Weights of a small transformer language model.
Training: a variant of Muon for these matrices, 6244 steps.
MLP neurons of a small language model. Each row is named by its layer, matrix (gate and up: input weights) and neuron, and shows model dimensions 0-191. Each number is 128 + 24 x the weight over its row's rms, rounded and kept within 0 to 255. Numbers have three digits each. A neuron's up and down rows have the sign that makes its largest values positive.
Before each neuron's rows, "fires in" lists the words (lower case) most often at its 100 highest values on Wikipedia text that the model never trained on.

fires in: "season", "several", "greek", "seven", "seen", "selected"
L11.gate294:115105130114146137160126140100109139127163116118136099142157144110146183130137109138119119085120137119110148111102190127127109089146146099165133155132148124132127139141185119143155136141106096109106138131149138107132165141154108150115160110122098147145061118151092130126144141150127131103119138203139109136146107161092100152185127114107094117125094115118135136098184137108171100126120147130152120125138094133168107115139194152165087163120127148111193120135143147109176114121140108104154109154128105076134120140130121091105141146135115140138117093129148106094138133109144110172
L11.up294:095089131100133121149129098094125126152146108119124138169128147134145134123130125152139082107089147130148157119101129137115130045139137108095169093127164106093101110148203120164183147119139129132118125126154103102151165151131116137130141109113089149159089149157127145155141155156116125092113136162125120182149121105111134170116113093102140119141113088139120124116135147137172114126086169167134129123111121106135119096108171134136081148104099138118173127140119141125114094132111106122143156161138090095146101161103140110100163172155114150092137129151135139093130144133153145143

fires in: "served", "work", "player", "worked", "service", "serving"
L2.gate473:103135097172130115141162155126142143114101120107103129106125131139146107167169156142167108139154145112082138100103141133149117149085170161151127094124179131164152140139137103148097099129125100110118148134081142116102132145113133127163103151128160083084124153135112139127118079112124124131125130133104150139138168145084111116138148149110104158126177122105157126112122107138083106135101132110091115129097118158143117180126170146110070140117090094112155134112167153115150151148121126150088084134100127106121135145143140120096136146149170164112191124094148129144148150162133164109
L2.up473:104137125187134097133160169121163144105135120100086121112117122148127113142156170130171123159150156144095130112108146154133105145109156159128143121117153138142153163151116129153087106129099111118136139125101137118114148151118131117163108152147156078077140131139127144135109076119116134150101112163121152137125169151084116127138137148090122152121186119118141131114121126135073091138081133118112109112095109138167130167099182131106090148118079090120152140116151157130160139136122113144089092109103143108095100150144127125127129132144176158103159113114123139151158149160127199128

fires in: "served", "at", "off", "office", "service"
L3.gate171:113148145127147141140127141122171134148121124167138157128128165103113160085146179148142079110137150140105123171138079107123135130106125155143120110149136085109145145117133135138111144118156164145126124124108108121131167148124165083139114114150128144107166127133133076039126128138136143137144127115141147078095091144115142157136111076069148159152131123116135119133126110157133129093140099113133128127136167133114113128176168154095066107120143113138160121076137117098150120154123115107134139129118119164166082132157127129077142070131117161106144158156150140121130132112092133106
L3.up171:079119152122141112109140137102148123155139130142095079173153138131117146110083177190155101125206162114106120125146117098133106092138150115145175118147118084126106134128073119114090093127112157149159138094105134091127100141140136108132181123133111167099136073174163102153120145158139159171167146131110124108131130109136142162127136142115149140100130137129128097167145111140140169101138140109129133135137136155128140109147139108083120126121108144165141141094153123120138134142138111113134126093095160122127096121129132176094138133115128192128148133129131152114107123161166136142

fires in: "out", "off", "about", "office", "official"
L2.gate369:115136180106112123139127143152126164113127112172113132169105145121144128130130141131121089137145136134126098140168124137103113079140148137098124083141164112091141149094124145158127136126147141126172087114167134119122133145138110125110153133113150136150120113104142125122165190150155144136170168172154132146102113110089107107095114096124158078110151156158113135118118164153105119091085083110154108080138131150081106171164131133106119117132096145104133137141139141080146126136137104079121136133120126097089103130172076118111134098115115135145140128124127078053120148112123128124
L2.up369:078088106126134108110182099085116157117127104138083116168081129121120128134145122140131144137116146126129146133075118121147115145160098116169093108130151098133136129132128082114127140111090142119124147140128151168130073111141119141166134138209108099124129119159125146116113157163098111133146078160059142123091139122143178154119062100118153148125150121107117148111127099156131120103157143157084124143111137107106140138116137122128135142103135130118155134116115108155110154179132146079157137152082096126121127155146127114120125134101115118137139126095090143130130166111134088155

fires in: "known", "down", "downtown", "new", "unknown", "town"
L4.gate157:111128151131147136125148150153131152147136151140153130139104180113109111155149137147142104135115127116111123134085124098149106143119134146109130185143130116138134118091169093158134133098129163127118166143154140153106079108118121156115114145086081113122135125121158130110176153132165130131146132130143111127122138150096207201128127167117118119176130108163170123123122097126129133125141141123131101112139112146188154153162095118151123122145125124133089138123106160152114138170183126188132107094112085126154109113133124186134130140132169098104169090177123125103150116119129136112
L4.up157:140132157145159152133131163148106145101129144134169178144127163117101135152151119180137105127132102099128159112108173168136113101174128111132128168131151123151112108098175092148168154109085156134117138129150124164085082109138123134086117162112094138107147115135155139153167179152117139096165109110135138091138147107121191134142112173117112130154152110122129136100104131127142113143135136144127146118142095123162099126126127141148139132120146124123076147154114136141109155192171116146122111085160086135108120110121154151143116131126128160134166103150119170138168144166160156140

fires in: "in", "at", "recognized", "records", "recording", "officially"
L6.gate343:095095159146153108133131139145133141121162130159145140136146114102107116119190172143136151123143138071141149144137107115128109089087135159112147156128129095137126096144162176157124159133126149161176154151115132131178120089124152113148142115133160172139129126121105098185122142124123130122170115164121130108115123138118160146137123155136131119095196128152141112110090119166130110114116126126085141172171125148128113136090169137140117153133079119089116158108141125103113125092121087111154115085089127152108107126160144155067139116128118155150161165120164150129146132128100144110
L6.up343:065098164141141086118124131143151163130144139162139139115146135122113120132171167154124119127144157075136154123141118127113120101098125126085140150130140104124145103163142186146104152172142157173179153118152121118164123102148169095136162094135154200153122134136127080178140119147133106130175130137114141116123095139119151146123124155139134137098175150144142122116115136170117098117121103094118146180161135161126124138090163128142115150108106126101126154127150116113126105102128105087161113107109152140126114137161143164052145116125117153139147149133151144132144123140098132099

fires in: "this", "its", "is", "itself"
L6.gate157:116108116168137130107115152124121132137130118162154152124149111065102152134137132128123117127094176162173175115116107119113138104166143112176112145148107152088109121105084125106135137130100100081138143126175101131155108109142162168154152127148162125123114162140148119161118168128137100171125132127096118131145126124105125128133120146151110159109156118142104143134182090176137142124109138107162135090118129111106145131146110109136109128098108147078145167149146167166117122144131164148110172136058081107115137146157136122122087172143144156153128146097136114103119117104081121104
L6.up157:137102119143113127112107128138116139187161141133162149127179116107107169136141125127127096135112151149168181081075104111133112092143141095156155136126143127115123104121106137122127136117118093073120112101172124140163109110121128171151115123146174106123129145176163133147143121171153111142114164146127115140128133111103142144146109149142116173118143133162116124113164069114127154149125149096156114135099128112099123162155108135139093157102131130103136162145114126161114131205144178140115170106100096135124140206116124132118108158122123126128134140129145132146100118111073111112

fires in: "or", "original", "originally", "organized", "organization"
L3.gate186:125112129125105119152105106143119106121123166132142172102104145145128168136139110150139140134156141095125153140104101129140138094164115122162127145175162138103102125101088130143132164092148132075143166102082136132125131118112153119134103108137112158158129146157137103137130099142132127130192078099143122149139125093112151152099145130131129163131128172167153099166108112159099168094127101144104147077144133144157103145173156109139152119111164087161098124161111126150142164149112152151123114074149101125119119095167166118146108118181100108140087097155128111148109154132109134125
L3.up186:150086121121096132156097130167132118132156149105162136097082104122131158155138132155165133167176111088132146130108119108145129099170093123149129124162113140083154119129126104153127167095125131090142162123099141105140139130135144102110117102153141153162106121134122099157133108137122128104206072085146121122125132124127159146086153147126125158105112191119139108160093112171091134100123110138137159103095125114143096131163141123128138112115159106167127118145127082125131151177112135128128133072160099104105091102163148108134131121167109110133114113148128143125109150122078111138

fires in: "history", "list", "district", "historic", "statistics", "christian"
L4.gate219:148128132104114115132127130130102157094149124122153105105140131179140064099129157138153111121160115106124161129156136120110118126117146122121153128133110156145120135136146116137134156141111125142148095108131108155114123153176133132088124188057135126150136131106134107107125115159131152149109124132118140176136118146197155158117127132120102141148110141179150077140137150093105143149143148134165114117127129145142146123205138164121092096105129087076102152178156167132164092140107162098101133086115153168097168113151133149130118123130119120128118095133128100152092143153105096146
L4.up219:146118138151113212150131128139174106160174125106109147115059144118147146105121095106135108098131119141107162095122103172154139101166135188131119149121145142106159126123121109123136128135118132106080107128122123175167147137097132132116120131145152139127106161103179121159135179136126162135149140140126171069108132130116091128148117114115163156145143146088096097127131129101176141094104110126112162125162100141127113118113110118131123157137123145101141083093102113113117122131132133135117110081146110165116114116117108100123148173135140084127111152111131151079132086154118150143

fires in: "or", "original", "originally", "organized", "organization"
L3.gate226:146130155110118110172123089182155099118163172129175126145084132112085122162136098141144141177155099122096158122126129108151172125146133103147130136159163143128141144115132160166088120116112093077150129136131167141134166123133153131123078127177135102184149136162130124139136091124111110146144104109157104111139113105115114137089134165138153164113113123158168092142112122141128114110125123108119149128105148114143085129148139128111111160105190123115072103121145137137169166138126140123134183115149157103164107120166138106150103089158114142127132097123107157129120140129108113124
L3.up226:126122116102082117184083089158121114093167162120169165134087114109123123163135104126133122170150091100103152102111129082157164120156123102147148127176161128105147158120136156133098145122152114124147146132105176145151140136134155136102103127171126109155153132128120135135133071111124142141162096092139119118104095112112133130110135168135152173128117165152152108153103089146122127123126099143163150140117134120118067121160134084114118178127155116144072121131137130154159148141135161135137160117147137108138106080136120101166138089110125166111125109119101145150106147133089116116

fires in: "season", "several", "seen", "seven", "served", "selected"
L4.gate204:103125114140112119108140170154149136173161127176162168131169159126165128150142132124176069106136154171130120112052145141140118079139124149168123122155097153180170142153164128116151091104155128119152148103131111143137139105146146112153142124160130128115115136124186123106108130098148108124121108068147118110149122132112110107144123158109118178152105114127108111162114133113171141105109187136115109143115138155157085140106173106161112147093112111124117140106117142114143135135134154121108148089117118119106084142133102128110108111130116166121104116153092144123117119162158107128
L4.up204:125086122142125107145150139102152102179120105143158142107158182142120145108144173140160112126154161149144124130114173148123127103142161121146177114115084173151126148132142136136150088124144146110139123087125091128140126123146138138110131157164109125169117127158164146172114069095167131146102139112160111116157125156117083120144119135122121158115119159123132134159135132127125104117131145119150048130139129165134097145104179131149090156087138132115127157137159144121147128099102153164139140093144101098127103143100106113075123142191132152144146143140122107122104160161144104156

fires in: "20", "16", "2000", "2020", "15"
L4.gate229:123132140137142085096125144129149143124146153121195160094147150145135138132107127144119085107102101178118099144141141109117105142099082096125129111133132119160133121112164132112166122145122115094122149176143143125142095108132152160121092147104111137103194153109125142093072098147119140165124129126084102130113123125090089105149123131189098183147130131132157119146125116135124119123123089132091133120144132058148141175150142093158124093145115098145127156093142083145138127127132132159136134141124141090103150124069109100096149137104123109099139087163115138137130153127110101133
L4.up229:106108104148172159086115157123124165129165144137181111093111117120133110129100139138110113139112138110130111132143151140112133137115117133110140120177087119115129145112128125134161129119203118155150162159112160143150136113136089104101137163138132131140128142124119130120073105126106106147082127115098132158107084088149105126160143118180116155118097126086158132118094084078142181118097105142141146125133144134167132148117134128166099129109120096148142136089157119086103137162128124143172158170134146099163117133116117090148108135097099142100072128158151146157140133112129177134

fires in: "their", "its", "itself"
L3.gate469:102137085149136138069141125150090121098130144153129139095130170103143131137116104142089152118114113131169126108145133115119143138125097157119150166123131113073154076092076125124156110103151089124138097152090136134106096116117100123143160135119146106138138148117128160139130096108128120155120162146087145163130172134148131150176120129090145120152138152117152126133142123094121119107131111125134119122138140117120134177136065136131141165070130135104115180089160139161107111122133159095099162142128110142135143124133136085173098130106142186127170125127136157169145126114108143188
L3.up469:110146142125122151108142105140099112103107154124129115117130157162120177144101125151047138066108137091145124103081129128095135120129127121137127129131103110107078051079111171142118160127129108144116116092135115159117115150139160104171144143134172123157146124135140126119117106090113149145149148114085135155124150112148126120140114132117163135140122118144150155139066134144150121159143114109149108109131101105109114137161100103146145158067152143106102152118160119160096117182136150108124141147142163105142141145115121109151067132137135160128115109105128128139171110146167119167

fires in: "name", "total", "los", "loss", "density", "turnout"
L11.gate28:115079134122166149129106135151115122148131153091152165088136152138156131125057128127136116130145133129120111143096111149128108118127140171123106141151129140107114176127108166146120110145115129095107102139118109162129121109082139086113121134133101146149115101135126140144101153069111134144130129156131161120126125104119100133091112138127138069145102147162149124088161128137096142160108167170120122152088106116146118064119097132089080091118129113125113132107138105121132091112143128126112166091164117067104195108128112136099150135145128127094099095118074113094168135109129124116
L11.up28:072053148159157130098133090113088152116126128094135163098142122160089143143132148105102118120109146149160136127087113142147141102127151149126133142152103157116138168122132119107071083108134133141106101099131116141103131090123140108096104112081131199152151140119112139138134139079145135164137141099133131105103116122111135149125075110162127125132142154150054134097122144118096125162120139133148129145140102128139125127126108102117142129103125115164107113148112120106108069149168152075095108127106108120114114114125150128130134138131165169156125121134130060132154118151110104119

fires in: "or", "original", "originally", "organized", "organization"
L3.gate14:148117125135126099145102131143116134093126098131129152151095113123093124137112141147152115162140136130137127155111124127103184109173132123165143139121116155109142139093107116139130141138136101096143162124102126126133150130101134143124144089123097089145131120133113141143143106170088134139147079106159107143144125130131099126108124125166176169141120137134126098137118115151115110127172049132129114127131196111131072114126159084132145104133157102144139124167121173175167201193112134158099137149141094105144126095152122128121127110102174072138108109144152136165128141117134091137
L3.up14:162110121115116089132121143146100116095126121110131143116115105086112173172127099135159142156130119113139154162097109145092184157156139136163168132128103172124143114088140127120125131119121100134127117129103158135111164150135141124165117079134109071138137123130095097149120133117109138126148115100130124131131147104126085133141148129138143135092116150102169122150093131134105089106140065152100117086121156147130095117143146071102138137145133114143147102130107171161174178156145149172071147100139101105124121068163151122184112104130125093154116135136127110163125128137147119124

fires in: "served", "played", "player", "play", "work", "service"
L4.gate467:092096158132098120144115122096108188102136128166102126120166132128130191152116136165175125135111152135096107137112139128125123095120163091145113088096143122116085115125161127160113149144106142107124122127113124162143143104117107096115139103127150105161150160150097113100107150078113111143121122138138156115149141103096108124156138138108083151143149116148179145127097141129121125116128157139169131118147137133101119131166152129131123102129152095137103155071195133106110119137143163165049118090110166118165143184118113125098117121149121137149136129154123142120144171146106164137
L4.up467:077115124135112142160140122097122161134139131177116111114121104137105143114101151171151135119110139158077105153143117092150124108110137091138140105101147112091094140135138124130113157150113144120138143113105147172129164099118089123168157097116129120148165146153109118097090146084124120137101138137153130129153133115110118138158137124093088161115139162149179096117127136146169130133107161118167127121108130151129113119129161113118121104132146081092101131105163155105092111139138175158067133062104134130187152148102107128105104115121115145110127125146104134114134191148111181151

fires in: "player", "play", "played", "work", "playing"
L3.gate52:081149135155135120175147152117128153111088106149129165126122129135144086146134132112119122157120117122089108129151149122143112133095168104126116139144137110121125141150137150183124142137082157098104146149093115086099140146098107115162118108119102085149133169108109114132135129104133117125110118156124116176146170114131104139102165130122078158122200166144195072122133159140116117118094116117155080146107130164124117122136160151127120123145133102102171120143124155157125161097152102161106091079086096111108120162126122148123134122133130144157129092132110114077157146147108144125
L3.up52:092140096155114115178147125118132137102106121134142157118112133134121107134137128130119107148113108078119100127137118102151098119094169121166117150155140102142131134153112115175140158146077156124111139142099127100077107148115108154135118111138107091152147170109128144119089119058126099118114128142137121146113146123123127126129165126130074157141204154120150076108171139148137118129099121092137096152088135156139107121122172137139079097109125112100129148168141149132125172121163104139106083100113111124117110145114139142138115157168113125199164133113126124077140156129110148126

fires in: "to", "original", "top", "town", "organization", "or"
L6.gate175:109113176117131156117098119145156120085144205160110179154147106121117131121138099159155140150130157158146154148073154107117115159183137153120145088134135112092117140154107135110123122118147152082161132101073149102101126098178102113104126128137119122135156126114107117115096110114144153136163086128179128146094120168160137141100173094126080129107116143140137136166136138103138145101149151083122129073124121129124114103146155083121118086136141130138142157146110144142119134136121123152083117137115151140144112152149117145140130111127141113074163103142113132150091157130097128137
L6.up175:132086175141129132142091127107139112107143196139098151097112121108098157114133102155141107156138136117131170122104163109133152109139118120096118108138105150089146129132146165089118112116156144083145121098097181152095123124142125125118118148131104179157145164155131089116135141116149139097165090102184135154098134152122117128137152135125110091117094131168160119170116161088109116095117129128102089097119136131109141099160113112136123069090155135092124160154108161129110141142103118151104103135125143141160128146126124150174154117083142089096160112134112124137142159119102134169

fires in: "season", "several", "at", "seven", "seen", "selected"
L3.gate230:148103156130108133147115174102104119131145170120168163141144164147140127176131130174164107093166127109146111139103143127126123095128119115124153100147112152189107085148144124144147076080123126121159137155157136136098154135139118104126174152157104153136127168141145133168129107111176133128137101128137110144121079152124104131151146105117153138094112142130111140154110110136113069099130130115111136143167126146123127157125151145133165143076148128098150162126153120139157131129096182096147138125088099083108064154127106151107127111138080142130113129168131113144113148175137111125
L3.up230:177067175156137162197129122123135137127122152136199135136166163163148134150126140165159101105165142085178116139117141113119121078143155115152142094130112091186098123140162131140143118096133131131159114119152100144155145144126141123132169170149117142137130149179139132130144090139161132135131119146187118127137112144132108136144144103062135130104099150117135130141130118117124060141133110137132126148147128136133120126128169147130122134094159110095138138140141131118168140138092143133142132137084115083112098131140112165078147144140110132127127132158112157131114179138128130137

fires in: "football", "player", "stamps", "played", "play", "championship"
L2.gate156:133134139137094132150142140099145135095105102151139114130129097165139143108148122112117137167137080132104128138118093162130118119140114126097177119123139090188139141126144110133138157122106113153084126142119128131119141135151122094131126051156139118108113080139107114174115109132117145118163110112163116139168186123153131129106128099161149112135146121114168115096155139141123120168138093125111135111132149148143087141171119118120094161121133111096131138079122126114106180072111091167086130142092105136160170141116169132105111132159154109135092127137086143138197107152118112152
L2.up156:108131107112115132109140133115121143153110129123170130103125094168161086097119094144112136130128091143117127137092135140133141175143146138093140166122184131174127143117129095110173138141107079148103135161104188145099110124134099102140161110121150136100114088104085120156106092149121138118144139128115111099140163164170145128103133115140140118102079143102151079100104085152104130159103128126080164122140150114131108128145105123133127133091170105120185140127096136114153128101081099141131088170156165137141130145127171136122098152107116134122121116099101158162164149138126110140

fires in: "20", "stamps", "2000", "2020", "this", "championship"
L2.gate390:111142177133126113096103167121151089121113133137170108096113083127146120115116134153101132122164108146107098147150152118149168134148126139125128080151111094128108128123119124127147108120144147099129187177124117144106133114113113134145120102147088103113150098118100126094104074164114110136154127117110131133099157131187127101128147097133151167124151138144155125171135145176147099110115111116098130099135201102133119183124112123141132128135136100127115140085173133106105175086125114113126133106136102081100158153122154150085108109110129117123110102129121103130118053119129092143
L2.up390:117144181125130110099134141163153083145128123162135098085108115153143119120124124143117126133150128155126095136149122157134148128142134162097136112160078099139149167118110118114126085122145110081144164167147121128105100135120134127152133111133114129089116103121130129106086044168123095142153129105121116129102143160140121085119148100150128157144119142150129141176150157145154119123116120136064131121150164085165117138117114105171119131138126109122143135097173126108102164100157118125175137097158106114113123155117139162052100113113171125116108110148114131137124064142115124121

fires in: "used", "including", "included", "use", "include"
L6.gate66:131130112154118116098147132111156170092118113142097141086126123134107124170156063120183095127108126113156153147160149106100093154152167122140112095163115126107085096152154119084141112158134098134108154141124100141131150149141170118113112064101155165153112129120107137132104112144144156141165152143110142134138109074137109193139125112153116140167097085109171127145131093144151108109094110123138156150135159118108118133094120170161128107102119133136119149121112123100179160144116145107134096129122132116108127160177137140095111097162142140114136147110133121123101175114124138109
L6.up66:126133118098107123112150087099188131112138130140105121085122131154116096138170087122171095112109123142129156125138159104145122142114142123161128112146098110099145091140154135100139099152150097143128152118097109154116135127106165115123075055139122175182137116154113136116107092158130157149117129136145165130155124104096135156139128146127122115171103095101140109149113092114165120153081144119162153128118148099136111148077112123158139124063105130102120132125122097112162171086116146130128078119129137112110116126148132118107095080125133126100141126131155143149076158156114147101

fires in: "or", "and", "original", "originally", "organization", "but"
L6.gate488:150125166134121121134118143150183116102138143153125124177155072162135101095114091125151164139176165099112152097079141122138139090163138144132175134124144145085139130126127169140154107112090131170148120122117123127140122141128132154122122124147120107131103121088135117125142102118136156103160083106134126169133160125110160145122137149165127135158127108150126069134147134110140159111139085111092126140102133097140134149101092148140095113104139130129078172080117125166107134139189122116126149078121083126111115089125162098175098121131128139158122092130129116123160101132122118082
L6.up488:142119141110101110156114134126152128127112158140103149167163065172151111120121101130163154135143179106123161132107150119158147082159101115136175142111135133078154147103130164149134093102110130170146130141130112144157119126159116148117158149177110116133135153098135106123131097133153140112143100087135120158151186137135159149126124114148138132130128141174115083144138126134151122146128088132133140114103142105178143099112104124146090111098135130137082166107125114192087134127187147119145159113104085116126110073099155083150119146124147159149104110110134118128165123135121127139

fires in: "not", "been", "it", "noted"
L3.gate165:095081155100103101108144161141180125117130132185128109110139126128107160147146151165146114140157146109161129100126125122114083142098121157083146124111132129140081126175155126103133112178137149113158133122119104145135124149139128118108112140132084117103148179125099125113092131131153160122094148123121160157150131106116143123098143170158154154151134111175128128151140095108149146162130133129152098149135141154102122093148142147189137109133155136145134153127167117137112085162125156182107141132151085151148100121138095139094153086117132118131116159096138164151069098130117155091
L3.up165:127102169103126112105162143111143109124110126170123140137141075078078136160138127127124102139124146167150106115104138150108083152128107131139145154146106122113140115132085096143103104158106138149141173129107112179147124140133098127127119132144129123090156193144111096128114108144151172129108157137101123135154106104136120122098167133162118152146124143164136118118195115120143151164108159117110082127149116132134132125137170099176147143152122122126166175086146113142140101132135165164091137144177114142141103122119124106135155079105157121115170145108113156153073107128125142100

fires in: "up", "out", "off", "upon", "officially", "upper"
L6.gate397:102125139131098122135120125081143165140119077150129135141179154093123133111122156183148167106125144127128139154105113137175138115153120102140132102162148081130115084120113112137090125108119165171109139112098131110111081123120136138129145129149116129111100127110128160150141194134138133153141130119085112112121145160127157130134113108124137150145178110148092163107099117133118087107126118119116107095121163157079126159152141134122125152106125146113151156107090125161126185114149111065140142099143113120151136161166149115145136110120120164151154140136153106160121130108155061186
L6.up397:091124131146109100124147130099125127125123100139136139178151175107149158096110181129153112118147159114124121164115131162144139113141140122150157156143150087132115096147105134178077111088108135177111124137120166129143090115136156172147166148152121125097106091121139171133152175134147150189140138119125115142139152132133146150141118110117132115138171123153105124099127116132119114112117110123147117090115149132098145145157139108134123150108103171097140154113102144164139145148173112056132141111148105111107108131153095121150136122115135135159166127123138086131094118107180061173

fires in: "not", "also", "included", "including", "been", "includes"
L3.gate407:100114152154142113109123120084146139109155128141145106146124112091089152107186115164131125128107128114158160154139143106106088106129135132145122101134118135121114122162146128110127113103109104096092133151130141173113134150109130148139100089156118130132117140142099113119132130103130139131099159147144133146153123095108138118115121163153169071114155141149141138118153135134128100139085172126161087136109172139090165114142163142119154132112137083095146141067144157114125132187172083138051094138155101094171129160150156110084122148131127134090141139118132124147108120152085125095
L3.up407:130110158155110128131122113084152138094140132147083152118131118143099128140133149162168159120169153147171143085087112136095130148126112135145137083096097169108131093158133164173121120132058122083137134139125164148150152112096132136148149102125139146113082165125138109154135154148112113127117169163133177137126117141129111151088139142129114124113129129151184148131116109134116134095087152082144134144136127141116134129137107129175103123126171138096107144131110137167089137131142152094080097102119118144180116182136146141129133102125104123111081116113107169169100118108128111111

fires in: "or", "original", "originally", "organized", "organization"
L3.gate486:121134142116102093139122118171156174110154132094107114140112083104128097123145087139156144144168151121124137134080111110102127131167133129105165125168164111134144128118128167148121100113179125117141178120091174180173137108166102131108085121168112076133154117140091116144133151144143112143142121093153088131125135123133139152110109126128164135086124160143094097143106142154141120097127083140124123120124129114143062123148180094093107118172155138158125146093113147159121169154149132142129107128159105120148126102173148126112120119147126147111114154127152104143124132177136117111
L3.up486:125109132139107066155100117144138169112128139076091122119111095074115132146134106159170118145145149125148147125069129111092108099161122113085146103165160110132143113106110160137128080142140121073100179111121168166153133109155130143089090133168120095144137143132108113131123150132144108149153112126133107102137147131138114152130137153131151116090115153158109123165088155146117127123115076178124156111123131125143083108147162116082123083131140115137120136097114142138132157155145125127141118118168082123142130085179135108126110157151128138109112140109146097170117131148156091123

fires in: "out", "off", "office", "official", "about"
L3.gate28:085136112123112135115147144091145176088111119150122097115123146104138170144139133156132094141129101099137127128128094084142143080143155104139094117163145103126127158074107108113137123086122159130150144090135106101139115132151143140149103100130132139101151085132131098111121196161156145185154170138152125113116127077095080110117122135140163138083146151162152154128126113137120127094130110129096128174090132167116110153161163137095143101117118126115109182129119157130144135140159093134125172133113122126156140140124120151092104089139124135179155103098151164092132125129131137126
L3.up28:090130100155157127120166097118131130094120129197115132152127132126124172156097114158135093151130129116118136152156113117149089086160153079153100148171105105119128128081158155146119115164087148188137143089098136108172137100144162153187096116138135090141126105116178127136142165141127142168141143124102125125092146106123106114122102142111169130107146098139135162123120134165123161125121121155122163126108142125131114128135157115112094163112145159160165129113107139110160112132130120092155142118107158100133133139138110126086128126151084139150165119167105154105136171142087118138

fires in: "its", "this", "itself"
L3.gate245:106138094159125150115145100154149109133140094132133109145129104134106154145160134145154111135148142129134093113115089061132141144137095172144162118117110163125120093127104154093122106078131081078129155131102120145136128094137127127176181149125145093144110158079142190174145127151137119100094122146118181167138152159094120171118126164102093165124125152144119105099141095156137112103153143136135106166103129072147138160135101120148124135145130141117093130122120163131119141115134153127077122118160119111138128097126174134117127147153130132125168135151136098118137118147130081163
L3.up245:107139112148105135117163080159156087155144115146121134142132104140090168129141122187146118118105119139125115118107120056147100176117110161151166143115112136127105102138082145104092122095157098093120173118114131147153140115127125114167186167141151100136116111133157184153124126154087113119079142136121163150135135155100118150119148123108129176124122175115096119123123074152161113104155143126143125155094097074142141165116088128156141138116112147109123107136118133127156149136121147121109135121130147139129106090115147106109100128133095133127173139151167102094142131135120096157

fires in: "list", "located", "local", "history", "locomotive"
L7.gate398:125084085125147115135109127118105146153097130133115105143166150143125119146102156113164061109182120117105136126127131162125161161108148109100130154110148110113107146173095113129138113149096116109109121144129101147112120120131152122155132145112136158153086182150160132155160101106154125140162137137078138142159138141175146128115154126110109105179151141132118144128121137146094131095130131134122116152129130114153085133138112108078134106120093172112096158122131128149160137132128134116137169120117166179102091162126083129160161102161149096154137143181068112154132119130112076134
L7.up398:126133105095140116113159141131116102119125132153115110099124117139143139121100138107110054110150092118120127120121109151142157124147151133113110118138086084129138114137126115116141142098109098131116092142111117144095128102128149115157101144106156080118107117131177121146179132107099125126117115160125108090101142172132124080132153125116105148134139171174112092133159165059114073131157137176147108100143151131145132177095120112159130149094107170104137147116159079137145112122190165151114138100105113140103111176144123140136146119150154075125135116104119131150159102124115109097

fires in: "at", "off", "office", "official", "officially", "offers"
L6.gate212:082115109094151118130150121081125138116144103151101151131140128120118128138154153161119097079113153134152148170139147111113097077151134126169160136095099117098152144131100102160114133126117123179140130082128117095095161169134132147121168147157126127132137105110146139127127133182163135127164145111143112107093129155107152141140130122088155154103124148105110122162168124163110116101119112144117154152157153187124108123165143130084132143135094105142187111109175126119139125100138102104124131163144103137153064179124152177128133110089107137156127127115168147130142100109114121139
L6.up212:101127132132115130134124132089154106127174139157104097173134115119153121141119145187139106105161164111135148181135142130128088110146100123169118151134124062136099154126129115157097136150104172199125160133108158114119130134092121105133138121145158154101102086111130109127163133111119147131164131146150174090098136166108114115132135138067166134126116134118132094134167129154117133093133114110159149112132165128128128136143114122128133131114138120153166133071124090113117133145156076085173131132108168142160086143119151147108172139104116102144119146124108140127136097099148123170

fires in: "000", "known", "down", "downtown", "2000", "unknown"
L2.gate114:124141139107126176126172111155132121135112118127140160155158135126141156117100161139121114094151143145115119129093155109122085131117140127119123170151146155096122120158162133116104111121134142146137143104142152147137113113113093145167187160135122124113097116105106162166142106109159145134154194139142081149127141118117107133142099185118119116125095086129144193123131119099145110120129165118163147149126142133133169128175114141109159157086119142090109144159112139111096156126165148098124122136147126140194126169108169134179146140144158144097200130151137121139155116147105138113
L2.up114:129113206126147114184198119086087136144099118139188177113121119129162103155145120106148115103169118144100134163090092136083176124123156094083122123121126138098138119104142083135135119103149146115124160107106113142137147132120138110167106123134121113121098164110160101146149136105135113119141086139141118139127096120102108137142142157085178117135133101115164115115113132095092131125123139141116139116097133121116139135106103160136194151121131127141106122140149100149140106174146101124159121133148097091145134189107127119114094122107162136118161109145124143094128133094146119129